From a checkpoint of a small transformer trained on Wikipedia.
Size: MLP 3072 GELU, 69.3M parameters.
Architecture: LayerNorm before each block, rotary positions, biases, tied embeddings.
Training: a variant of Adam for these matrices, 12123 steps.
MLP neurons of a small language model. Each row is named by its layer, matrix (up: input weights) and neuron, and shows model dimensions 352-479. Each number is 128 + 24 x the weight over its row's rms, rounded and kept within 0 to 255.
After each neuron's rows, "fires after" lists the tokens most often just before its 100 highest values on Wikipedia text that the model never trained on. A number after a token or word is its count.

L2.up939 [168 167 145 149 115 134 154 125 112 110 120 128 123 112 116 109 104 143 139 151 111 142 184 107 123 136 109 122 188 130  97 135 123 101 160 152 107 105 148 106 112 176 101 135 136 155 151 115 135  99 103 187 148 135  80 150 122 128 138 100 128 107 126 129 104 135 121 156 100 124 111  93  81 152 121 146 126 140 162 169 121 126  89 136 113 132 120 131 147 135 109 126 139 185 156 130  93  98 145 127 129 138 147 124 123 139 106 104 110  97 118 170 136 127 150  82 118 146 130 131 156  89 155 143 115  87 132 184]
fires after: ".\n\n" 35, "." 15, " " 7, " date" 5, "5" 5

L2.up897 [ 56 142 171 182 144  99 122  89 145 176 125 163 160 106 151  81 107 100 114 105 145 129 164 110  99 161 120  65 137 133 126  92 107 136  89 135 100 142 112 118  76 127 133 147 142 148 126 139 106  92  92 153 184 150 141 132 150 139 105  87 152 137 146 145 153 165  99  70 132 110 118 153  97 169 106 137 124 130 102 127 104 135  91 127 126 128 170 140  92 155 165 143 115 168 123 158 119 111 127 134 123 144 137 154 118 108 141 144 138 119 113 130 149 102 126  92 149 153 108 167 122 107 143 135 130 105 119  93]
fires after: " |\n" 29, "4" 11, "9" 7, "6" 5

L2.up2485 [114 111 154 105 104 135 107 120 122 150 123  96  90 126 150  83  99 159 154 101 160  97 141  47 111 153 170 113 136 115 107 134 100 127 108 119 110 172 103 138 165  96 131 124 132 118 153  88 128  98 113 109 181 130 150 101 132 128  84 120 108 161 111 177 132 146 167 120 142  93 159 102 168 118  71 114 153 163 108 150 128 142 110 136 123 113 144 129 119 152 179 115 125 154 106 152 116  87 126 126 117 138 119 140  59 109 148 156 102  91 117 163  89 149 133 110 120 118 117 117  98 129 143 140 128 125 159 117]
fires after: "2" 15, "0" 15, "." 13, "3" 10, " at" 5

L2.up2676 [114 107  84 100 156 101  87  99  69 173 103 117 171 112 125 101 131 189 114 109 126 150 133 163 118 158 144 106 151 167 139 134 140 133 114 136  88 153 150 128 170 172 157 148 157 127 112 106 137 119 124 175 126 125 180 146 142 151 105 170 141 103 133 157 114 138  89 127  88  83 146 132 130 142 100 120 147 171 132 148 146 116 157  95 124 125 171 153 140  55 106 108 126 105 139 127 121 104 121 139 136 111 127 104 130 189  78 131 136 119 128 107 146 193 126 137 125 113 145 141 121 111 121 113 136 133 185 122]
fires after: " " 40, "2" 12, "9" 9, "1" 9, "7" 8, "0" 6

L2.up550 [146 145 104 115 140 164 121 132 122 158 126  99 149 160 131 101 125 146 150  79 125 129 140 112 138 133 133 143  87 159 151  88 125 141 136 135 124 153 140 145 148 118  91 125 124 142 129 104 143 105 182 110 131 135  99 100 108 183 151 109 129 143  97  90 131 130 135 144  80  96 145 139 100 125 156 118 116 136 111 110 139 119 156 105 146 177 120  92 116 147 140 130  99 116 114 115 152  91 121 129 158 149 130 139 165 118 128 102 115 130 134 132 110 114 134 133 150 128  92  84  89 100 142 145 140 162 110 118]
fires after: " |\n" 22, "|" 21, "2" 19, "1" 10, " " 9, "\n" 4

L2.up724 [ 95 143 150 118 157 135 131  98 165 121 142 105 107 160 131 130 154 122 109  93 165 178 177 104 114 174 145  99 122 146 157 164 143 145 151 149 100 128 106  87 206 154 119 133 152 111 123 117 123 112 141 133 146 141 136 112 143 127  96  99 124 160 114 113 130 140 164  92 141 135 150 135 139 140 126  99 103 135 141 116 106 120 105 101 101 143 178 116 132 169 149 133 108 166 150 164 142 100 147  87 131 195 111 135 105 174 118 139 122 127 120 155  96 121 116 128 140 175 106 112 143 109 151 117 144 124 150 132]
fires after: "1" 36, "5" 16, "3" 13, "0" 7, "4" 6, "8" 6

L2.up1413 [138  89 107 104 120 159 160 131 123 153 108 114 114 159 109 134 147  94 117 150  94 143 110 137 137 140 133 122 146 143 139 148 143 152 133 156 118 115 168 144 156 111 144 151 121 139 127 132 161 144 125 115 143 197 179 138 112 142 174 111 152 104 119 131 124 142 126  95 115 185 116 110 108 126 108 123 158 117 144 138 142  69 164 136 107 136 117 114 113 118 126 115 153 132  88 164 140 115  99 139 112 141 138 117 167  69 135 119 129 173 103 103 137 157  95  96 135 139  87 135 139 120 105 138 119 122 144 120]
fires after: " the" 64, " The" 11, "the" 5, " most" 4, "The" 4

L2.up1177 [123 119 144 141 145 163 143  85 127  94  92 118 153 196  88 144 150 125 124 100 127 140 160 176 151 120 124 148 120 131 107 156 115 145 139 114 130 128 127 163 142 121  75 106 146  97 122  81 127 139 145 136 168 128 146 183 138 147 122 131 128 108 183 109 110  70 113 149 135 127 129 118 129  87 139 115 122 176 131 101 128 123 118 102 183 115 141 140 126 140 168 139 134 153 141 159 135 138 124  40 128  83 167  81 135 131 124 127 142 121  97 105 103 101 134 125 167 124 166  90 142  90 118 152 161 121  93 121]
fires after: " " 27, " Bronze" 7, " Silver" 7, " |" 5, "\n" 5, " Gold" 5

L2.up2910 [129 160 102 186 153 120 120 134 118 134 125 119  97 161 141 138 111  74 132 136 114 138 122 182 129 160 154 116 198 117 135 166 151 104 108 111 137 117 132 119 119 118 140 102 132 132 110 129 139 113  91 118 139 178 129 144 124 134 153 176 152 128 140 151 146 136 132 132 155 131 125 124  75  94 110 162 155 133  89 150 131 126 158 109 130 134 136 132 106 148 139 147 188 152 111 181 160  92 156  95 145 130 142 161 120 136  92 154 100 103 116 131 115 110  83 100 118  95 161 131 119  89 164 113 123 130 104 123]
fires after: " |" 20, ";" 16, "0" 14, " the" 8, " medal" 5

L2.up1939 [117 129 160 117 122 130 105  53 115 147 128 174 157  58  91  92 144 102 142  99 150 164 122 126 125 120 100 137 128  80 102 127 153 153 114 136 127 153 125 132 199 153 130 128 104 134  77  82 140 149 134 192 138 150 125 148 122 139 106 136 101 119 133 153 143  89 134 156 139 140  96 112 175  86 125 163 128 149 165 138  97 149 149 119  93 133 116 153 142 112 125  92 113 141 163 156 108 111 117 134 152 115  72 153 119  95 127 130  98 155 110 171 130 181 147 109 118 155 122  96 114 115 136  84 113 154 146 141]
fires after: " " 22, "2" 14, "0" 13, "9" 12, "′" 12, "1" 10

L2.up1213 [134 121 124 115 102 137  77 115 153 129 149 110 174 134 116 132 133 109 142 120 111 113 103 127 154 148 166 152 117 134 136  99 162 137 131 153 131 158 125 147 122 120 111 114 133 144 126  90 134 142 136 104 169 127 112 144 162 125  75 153  94 147  76 164 144 132 139 130 151 145 201 106 124 138 117 106 135  90 149 138  92 131 168 135  82 158 140 120 150 142 143  93 105 129 110 121 157 116 175 112 163 149 121 123 149 102 104 139 104 143 129 164 104 132 139 163 117 197 140 122 104 114 125 105 105 118 163 102]
fires after: "0" 25, " (−" 11, "+" 11, "4" 9, "9" 9, "2" 6

L2.up252 [ 86 112  91 111 156 128 100  98 104 143 107 131 126 145 155 148 127  95 155 119 133 115 114 102 137  99 157 153 147  97 115 130 134  79 153 124  93 126 108 138 109 102 172 135 173  99 126 148 138 113 106 183  98 129 174 131 149 182 135 153 113  79 147 148  78 132 150 116 157 118 138 139 145 150 116 174 175 152  86 124  85 108 121 134 153 107 115 130 140 116 162 131 152 113 104 153 155 165 137  81 149 126 139 142 123 137  89  78 124 142 142 114 102 148 142 100 133 149 140 117 125 135 168 162 120 151 133 148]
fires after: " |" 27, " Ty" 8, " Cons" 6, ":" 6, ";" 6, " Cry" 4

L2.up1201 [154 153 113 124 125 113 115 137 142 112 157  96 114 113  67 114 139 111  64 129 111 109 117 143  87 145 155 112 159 174 136 113 141 117  85 133 133 123 165 143 119 105 147 131 121 108 122 129 114 154 132 115 134 139 131 116  69 144 118 137 160 114  90 133 156 162 129 131 106 142 106 113 155 144  88 126 136 124 133  98 143 128 128 143 108 108 140 110 148 127 113 129 168 144  97 168 111 133 116 153 124 161  86 163  86 155 114  95 129 114  98 164 117 150 137  86 145 139 109 126 156  99 132 167  95 119 132 135]
fires after: " the" 49, "'s" 6, " |" 5, "the" 4, " most" 4

L2.up959 [110 180 137  98  92 159 147 117 121 146 141  85  91 179  72 127 142  97 133 108 136 153 180 189 103 140 156 160 161 113 173 157 145 116 168  66 144 182 156 136 139 126 123 125 127 138  86 106 140 155 161 179 137 127 113 130 176 120 131  98 116 165 165 140 130 121 125 161 124 159 143 154 115 124 160 104 125 172  72 171 108  99 119 147 149 156 170 117 119 113 144 165 129 139 115 156 157 123 110 111 138 154 126  99 160 121 116 139 136 118 160 105 115 131 178 121 129 130 158 110 145 108 102 108  86 121 122 113]
fires after: "1" 27, "2" 17, "0" 15, "3" 12, "4" 11, "5" 4

L2.up2312 [139 159 124 144 139 152  62 137  97 157 155 106 161 126  91 171 119 130 139  82 119 121 133 165 134 127 139 118 113 113 150 131 141 148 104 108 118 177 103 136 136 166 104 121 116 151 121 149 132  89 165  99  95 133 100  94 140 169 147 143 137 120 116  97 126 141 122 125 115 140 167 123 136 169 163 143 139 124 155 118 134 120 145 116 108 127  83 139 149  94 121 117 118 108 118 123 101 124 143  80 120 122 151 146 122 115  96 161 115  92 108 144 135 144 110 114 125 143 134  84 110 109  98 136 146 131 139 114]
fires after: "2" 15, "1" 14, " −" 13, " +" 11, " \"" 5, " |" 5

L2.up2595 [ 95 199 115 116 146 124 131 114 133 154 147 142 154 165 128 116  91  97 116  94 122  98 183  78 110 156 139 131 123 115 134  99 105 116 157 128 129 154 143 114 100 145 145 103 149 121 110 129 145 115 183 169 124 157 122 130 125 106 168  99 108 139 106 122 100 148 146 108 144 160 145 107 143 132  93  94 136 112 110  80  85 126 115 121 166 176 147 125 105 152 127 166 133 139 108 137 103 129 156  86 146 147 100 124 159 108  99 145 174 160 104 127 128  95 103 151 104 194 157 157 131 133 105  97 101 101 128 120]
fires after: ".\n\n" 21, "2" 15, "4" 8, "7" 7, "6" 7

L2.up1107 [130  98 135 132  98 147 144  46 101 148  84 136  71 106 135 109 141 117 115 133 176 140 127 107 146 182 173 118 146 133 116 127 118 145 129 158 119 145 122 113 152 144 155 175 109 162  96 128  91 171  92 136 143 154 145 114 124 167  95 160 102 139 142 148 148 147 124  94 127 127 106 110 152  85 137 146 148 131 151  62 122 139 139 104 118 155  97 128 114 111 144 136  98 140 121 149 108 114 105 110 151 180 147 130 108 166 108 180 131 161  93 147 132 151 119 114 156 102 114 130 116 135 127 123 133  83 155  94]
fires after: "0" 25, "9" 20, "8" 16, "4" 8, "2" 7

L2.up2611 [131 146 171 164 104 148  88 155 149 134  75 116 133 114 112 116 148 108 201  76 114 176 166 183 125 111  98 165  93  78 160 150 137 109 132 140 120 126 113 119 111 123  87 130 124 125 131 112 178  93 129 134 122 141 168  73 146 134 160 133 104  82 103 106 156 122  80 103 113 101 121 102 136 169 101 112 116 157 129 131 170 124 127 133 120 147 152 159 125 126 123 184 123 101 115 147 162  80 109  58 148 153 127 128  73 163 138 114 137 180 115 140 137 116 110 100 155  95 137 100 101 121 130 156 111 120  98 154]
fires after: " " 60, "–" 12, ":" 6

L2.up2012 [139 135 160 133 114 159 122 139 168 114 145 125 147 141  83 104 170 176 147 123 133 153 147 169  98 137  87 154 166 138 111 149 119 106 122 150  88 110 134 174 170 132 133  96 133 121 117 108 123 116 124  99 100 118 132 109 144 125 137 151 117  98 157 114  78 110 119 131 121 146 113 113 114 164 122 144 164 150 103 124  83 119 142 120 106 121 133 151 148 125 113 106 122 149 141 122 116 116 114  77 123  93 152 112  95 129 154 145 120 135  96 185 125  93 129 128 115 127 149 119  76 109 143 119  97 144 117 149]
fires after: " " 55, "1" 11, " failed" 6, "2" 6, " (" 5, "\n" 4

L2.up1557 [ 91 122 140 126 118 125  89 107 111 128 136 130 105 185 186 139 147 128 108 156 146 116 177  93 164  90 102 112 105  95 138 122 132 148 122 153 110 157 120 130 145 135 155 130 100 123 138 146 198 104 119 143 128 122 136 102 134 164 101 196 165  89 135  80 144 101 131 121 141 127 125 115 159 141  88 157 118 124 143 134 113 138 146 129  58 145 134 147 144 116 126 115 110 105 125 141 132  85 104 101 166 142 135 132 138 156 116 118 118 118  93 145 126 124 117 138 154 133 151 104 120 160 134 115 121 158 167 141]
fires after: " " 26, "–" 14, " inv" 5, "|" 5, "9" 4

L2.up2800 [152 200 116 125 128 146 104 128 158 145  93 132  97 154 154 170 130  84 122 111  98 104 115 176 134 184 109 144 143 134 137 120 133 130 116  94  92 154 150 141 112 111 125 124 134 115  98  95 146 127 115 135 130 121 129 132 122 116 146 133 116 106 113  87 129 132 139 130 127 121 144 151 125 140 139 110 111 108 127 134 137 127 179 126 120 121 101 109 142 146 101 163 147  88 131 135 192 136 166  98 151 147  87  89 152 106 140 136 129 151 124 148 103 116 148 131 109 171 106  94 120 115 141 136 107 120 126  89]
fires after: " |" 18, ".\n\n" 16, "\n" 13, "3" 12, "5" 7, "4" 4

L2.up929 [119 112 124 143 136 152 128 106 129 169 101 131 141  82 126 101 170 158 168 137 164 134 164 135 127 106 129 176 124 106 126 114  61 133 116 174 126 140 129 161 118  48 132 149 161  91 133 112 153  86 132 139 154 137 139  98 107 116  97 110 156 117 149 111 114 113 118 109 118 130 104 117  98 106 122 128 161 146 114 119  97 115 149 133 114 136 138 121 124  96 133 125 142 113  91 113 131 116 125 149 133 118  95 117 125 182 134  91 120 133  95 179 127 159 118 153 158 126 128 110 115 128  99 100 108 149 153 100]
fires after: "1" 32, " " 31, " (" 23, "." 6